From a checkpoint of a small transformer trained on Wikipedia.
Size: 8 layers, width 512, 8 heads of 64 (2 for keys and values), vocabulary 50257, 73.3M parameters.
Architecture: RMSNorm before each block, rotary positions, no biases in attention or MLP, untied embeddings.
Training: a variant of Muon for these matrices, 465M tokens, 7099 steps.
MLP neurons of a small language model. Each row is named by its layer, matrix (gate and up: input weights) and neuron, and shows model dimensions 16-111. Each number is 128 + 32 x the weight over its row's rms, rounded and kept within 0 to 255. Numbers have three digits each. A neuron's up and down rows have the sign that makes its largest values positive.
A block is one neuron, or neurons of one layer that tend to fire together. After each block is what it responds to, as a language model described it from the Wikipedia text at the highest values.

L3.gate46:147179150176141208057057165117091098115105122171138164096096113130068167132067178122100086154127112167157124154106125110119086139097140168140110137118093151134081092097101177123118132104128092161147106145162106125156144126170133193150163080102091098090094120125129148101089133115079158179
L3.up46:109167132174173158133096122179131182103120086206124115142107151139107115146054132138160129116102148160171088151067077095104116129065123133116098165096173168124155155196101087124120124126113133159099147200124129121163162138176162141134114102111117108122111147120128108114072169140118078143
L3.gate139:096127141207099130095115169152124156106146178102133150120142116133097133133096156116115137081072104099111095168176113112146058068163054095104127125147173155161090170097098173077109126149138112141135096179113091141138075100153147115130089092132081137136134158154072163090099096150120137096
L3.up139:116063103175166073092152117130188090129151175147127134141087119107105071120092144155111136157141106101147074166164092087148033174148110095145107111139112168137122139127108176101099144135200116162140095137134099145132084139157147107124196158130117102128161138223128203133091089155091125113
L3.gate203:088127140157156159121166119121171142169149117150124172116126097069151097155130120130097130128115128135140097128142095144127134095071067114095132150144147160198131121129108067152169109140179122135143109099098069127137170122147137162169112097100121103126097158171072129165083068158149185161
L3.up203:151091071094082199100153165084134123128085127133132116105153098100177150152150110125110121160182131075219132202109117088117134197191064110136083053129128174159199150148104119151168220118117085071114153129118109141188119131135132156167051120148164148137135112180100112153137106157115178124
L3.gate418:081148130109121146130133052221097162155126146130158081135166085167144132131077184074082073155083113096114161105130087111152145108173138107131163111074059180138112143157123140094099151111153137105199135124156110142134115178158121116122097154098115094110095147169173106099140120107221144080
L3.up418:134153139169178167133043113127138149104104151167161080083121179095079100101070118097095107060154111137168154119111100124151129137160108136112169113111176098122077125150115177099090101100137165089168091135136173106150160154133083097144150108138128147122125133146157134086170127125137107120
L3.gate706:100129161135160111075186120126051118086128118164112144124140118115178188034145085190098142140118110078123021099124116085136066108082029098128166150139168141152116103080118128090176120127122163127201132135111112156129128101129058161154127171138108156126140160206131096137092120111126139080
L3.up706:188141122119179052121121112143131111103168068176156124158108170148145094103076140123083121108095121143152076133155128158151137062066056123131125144077100116159116151085053089130130129121214142121090131140068095110144152060112087074175132125142137179126130100136116138059104137163096138130
L3.gate1000:115103113119088134084150103126137062075159121140135083091116080146127173121115133095137140083118106084130115107140078063142118161105147143147193115122165113102087132063155163139178144107196136137105167131121129155162171156124153133130149145120075129115105076120131135122115159160126122065
L3.up1000:135163139164107177117148111074109065100163169112093132131090122116155094111082098087134150132178165147124115115171138143151128155169068129130205145120205080118123079100140116146137157163097169149101135119086130082130144133145121180172148098083140116090099241107089099108111105120102103178
L3.gate1027:127156124143084176124156117119102141096169130142136201161102120084118139097080124102174112151087152092095101126139150129122155144093112147141140093173164156170156137110102163086227165185190135115140080149157120149150092079091155058139086148134106100152119116116129111105153217150099135090
L3.up1027:114160115095133173125175124129155191176160127185096124121100088075138155105098111187118062135116144059143148124134113175201103093077078165147116086118179114145068163095076160100175086140150150138209122133190107121131127103111130100079155075093111152085092137121099105144086138124115100124
L3.gate1268:165158146109150077150127181117105130123132141157189139106154128089078163101131125168135129093132097168132107144154091117148106065173114111103151094184133107116116025096115079144132116168117178126091089125124161110143139097161114068180126117195108094141060165140166109086107112136137156043
L3.up1268:169165136111115113159125102158119201139126145127052150107153126095076081107157073162156134045112124143191143167190129141166075044084163057124058055127073152116138137089090049133106143164134121096124115102140096167151090105128118119127108079109138113108112102178127089114119104107127159091
Description: Place name coming next

L4.gate35:176156162119123125131116102124142120135149111103165108126198108126121132112098082091195117122156090105141116152146151119116098086135079093105088150101107142149062152159129161130108162124144071131142136097142143127112086145159061220054117197051138093143141092143131108099134092103141136087
L4.up35:141126119103117123147150112100120148185132120096155135102190132140121130107145138102154129147134100126146156109155194132124074123085118106130109158170115132126077132075144092098143126062152152117116150144203122220076122162187090127117100147156144122079143104128149072114113112123164154114
L4.gate550:128103161135113183148147160195143136114130130132114150104108162155126162100179102118068100201200137139121080042058093137111137158110089167105110174125084144126109139165086212088153124160132128159123105146164165141107101102139087139107141099103196128135128172100130140162138146136143141149
L4.up550:084106109123180123134135105138068141109096130128109145140194133067137153110137158129128143108090095130144111139112126146124098091075125110135130097082134158120111100075140058103094067130096133135160099159167155119092175146075134158115168134027142107189092127105175133152109160109146061127
L4.gate818:111130126147106163094141086106105147104124145095117135134096158117190086071143126126093135125127139174051142101080026102116125114080153094144094043120115115096194138120164104103130101123151165156125150133108205157147115094108077171072156142090101101083051101104088120136179174141144102112
L4.up818:090186128186148095162152143072146112160143180151122127123109103094188166106071130094107126135247123109115156124130116044151133142205160105103108191107153159149095177157167154106105115125166150071102125138185095084068162074174150109165150147118148145170064128181126137154158146130156147166
L4.gate1036:167116131118128159132143143162185105082075121142126142045119126176083102097153115129073090107106177131084134122130126152143097099127103095164149102122119101122138130146133116132155115119118048168059193119143144138128084161137168138104171142108139184133072106144196098134102099113122157107
L4.up1036:136158139193131122124147122129129095103146114152163175140110086151133118126181135211137128121172106091084122209172099123150094145096120148084109120110141116125097189123088109091122132178123208121169150150172103134205076110104124087174148119106146109142122166138110180158133155115114125150
Description: Inside multi-word names

L4.gate418:141161149172130150117154105104136099127144105135219098122128181090131130120155161105094135119142136114089104141151139149140070144107147087186156145161143124102122060118140139095120099138184134099142138227128197135141123064142115156112118099099104109129118103092115095129156142050160116126
L4.up418:114148194140151139117151126154087120128178072146171112074162145127116157130097108108177140102085147124098068141142145133169086142102146102163118154156099097143195133140142106114138128153177104136143120166115174167130188121195121138151156133108128134193129100115172097097134171150147115153
L4.gate775:093141117149158128128165120162091153097158142120136075119110136125132117131093170091109103132103148119127066108181145118112058072122159161165091119164054117144110140132100147128130121158126095186127144186134233159131158155136101088116102103121112154178148087122104104114162102146139165084
L4.up775:116127179123147194132153131144142095121151125100183142147106130104144114077143111146114095139084172092084073105153145137111102059129175102146139128158096132014095112110135142081113139147085145146082130155142132137211132132131182150097118091120095128125107112016116082121155116156161126114
L4.gate821:158102113145161075090189093100123136132184086123176076111126133080126166091140198110174062116145113132124136138093164140115069141130153118167133134169073194092101122104144048147120149142145108127142135162087114162148076112113144196091059109088095149154110147097119115112153128139131137139
L4.up821:103107160129129125131146089119127101087144138085110103099127118064143159153135079131119139144216156090108106145178134138121118132099132134123111190094138109115153146148099160102099124143124126127156098153113142189131190098135072182122151148149139153141160098101126165119132089090161152105
L4.gate1061:128113075161163189147073124108116104104135119131112117159128134054079115089137153173108103179118145139140108160175118162164120122051141072136165095184102051067148038101147147176082127136168130144151120099139164102195180140079140115141090144113128151135131131101156163092066103076099156134
L4.up1061:115135162102189149119157133138101143119127114131137069136111100114071153143171124116162094128125094153174069080149146104155145101143155149084102149103068143128171128085099136100166155151155173090198116180079099149144150190169191105043140142119129177163154083096163112127104083135115120104
Description: Section and paragraph ends

L3.gate292:141141173108147168089154070106147144097128078170112082117098149144092163174126133145088126125160109118134156184128180160112090098140052032183168173129143157087188116141084098111146101162113046214101115099148147140088154112077121126092136128107146095099103098113137107109159129152125093116
L3.up292:120117141150162133119151081132129111125153224100179136148125198163135216133111163167140120127168138154110107160135152133109091073091089084148129164155131116109186081140089121117179091190102110133118167135122091131102148138145080050146186115153172054136191107131065135074097094105079129149
L3.gate373:127113160183149137133191149083081105088104160113163101117144055137103145116114100118092116206051160105152159083129163095127133149097118159137140125090146144139080149190137155115149114096104190189109083148110178094124133126059128209129139102161111184145142125147184174113174107164122097110
L3.up373:131208199221108055124117187104164160112150128096149085140119119113102189090129083135104093200170180109097147119155094176131126119118076149141113126109087135165094166156152110136098197126134141156143114115128118165111176146126152105080058195204133170148137163128128132150182136090108180136
L3.gate539:133077172059183127150095114112141057155127132154112135110095079094127150091127122090125080177115156097122166114142087115114109090118095116113117139090120081119106126087166136111075111110118094157095135162130162157127108082074128110089186091117120174174093115078154103136181086128158098128
L3.up539:126113155088152115149138126088122085093127124069182053161099055093136094143163136097193144095163120119106188165120089117130129098132123115149126109133133134084105168112180103124151119117149142157138115139130138208107095123075192137138180078150072116092100133108194105102124131081154117113
L3.gate782:129075118131165141124114076131135147159137126124144161145116128077110082146125127045095110161066116124083117152185118081087142119138134112090171146108143093096082122113101092092129102108094120084145142173093061072059131106110122084123103175107151144148133185121136136189130156115158083122
L3.up782:113103122128098175129145137169096154079104159104132121135090161093120096152147034132077113138152097159147058108120150142116098103141103101165140080136140124080083158113178134145144131110128108142139127115091096099111127157118157083132140072126185165077111179169125088162109143107126109172
L3.gate821:126173060147151081137135143195085124032131059174137136085139141111158096161112143158156153114099151089126182143083135056091140072141112107133165135089105108137115124132136075117121194046105093082107156137134166142087110144180128065164099091187116142142093135104176124182199131066099100142
L3.up821:128112120117143031114107109223169095137134111061121052117195147151160114163119108131184173118172131116140102088145134140118158176074130101122107110180145101152101097114120107092150101132139096083107090150148101116122118123113132116117149097180127099192089190127190166146124067116078084123
L3.gate836:127090097109086163187136075148118078095053153140164127146067104146111103136094079138116087182122205147193157129174161063180092092110147146164103139135153177104122066172093125102092069128115142059151091133188119098137122105097153142135057114138153141122069083143164064102098109116157150125
L3.up836:076091132154152097171161030084158138161126089105165169128143069148137172101155051125086173145075163108120119147140096106148119126158152129147059159134142125116102157108099202151094061110124118122188113081211178131130148134141133141107113103124127087122148147157094056119145114141154144143
L3.gate1144:165149110112148107119121164105153137129124073110121117161130120131115099157120109063112128147127130097123114151152160127155080115164127141092106187153152081179143121127208087118146103162142126153147128191157146151051076195124095147083075147126103116170093108147091147154131022146121120141
L3.up1144:176131150103139175187155121161114140143068109128121156159143085112149128099128109150074121150116154194136166159133158141112135153107136114124176130095142136142098160142098116129077174145104071084147148148155058114167109194073155091144106177140178096159089105127082101112134061112122118095
L3.gate1195:218119070099108114127099124106127091093169127135122103150137140131110170136111151126125131135146187101100185072145103122133168153064173062061111118085164149127091080176102085131096108154102154141180111125102151188157131124136114133148145148081073096188132156081130180115145181173164096140
L3.up1195:202094103099162173128103060137137175074154087080123115114130156123117209166141146176086106160114178096095108104083112123135112101099116141137153158133182137048161129158121081123124131118088087130062076099100134138152121167115101099173156153120068133157083098099115131119134147094112140152
Description: Heading closing markers

L5.gate112:107145118140154124087113082051155121143133143149186147185095122115136173126163111172075131127138073142184091164149208135164086114038126129105136178152154119149142141163134133118185121145207115094086144164166152139095134194097172163168114112124159110122116048076158057115203121145093110093
L5.up112:097165088118108130164156099145145090132093105148180067103145155096150129076115151142112153145153121118164143104115090100129130120106110068161153121156111123103141169139096155145147153168096072078109080151091084111153126173123181109151099133128178145125095128134169100129115078173089155154
L5.gate361:110087158098115093131092041092173194122115120153139154151098166087064165066198103110110118157111144121109139121127153148065082106125130088114163106128091126158157086152124088133201125046145157080127116124144131087141151165106134114118081122149130137174169161130112140108104114155171161102
L5.up361:115143120163133135122085135119091144094177100089081103082108100094190175064180137130119140157121105125070095168123215180119138079147023144099151116140165146058148084103119137108245109145163088110112089140147104115050123183150144140169133140116057127129144106136169109108154104068112132142
Description: Wiki heading closing markers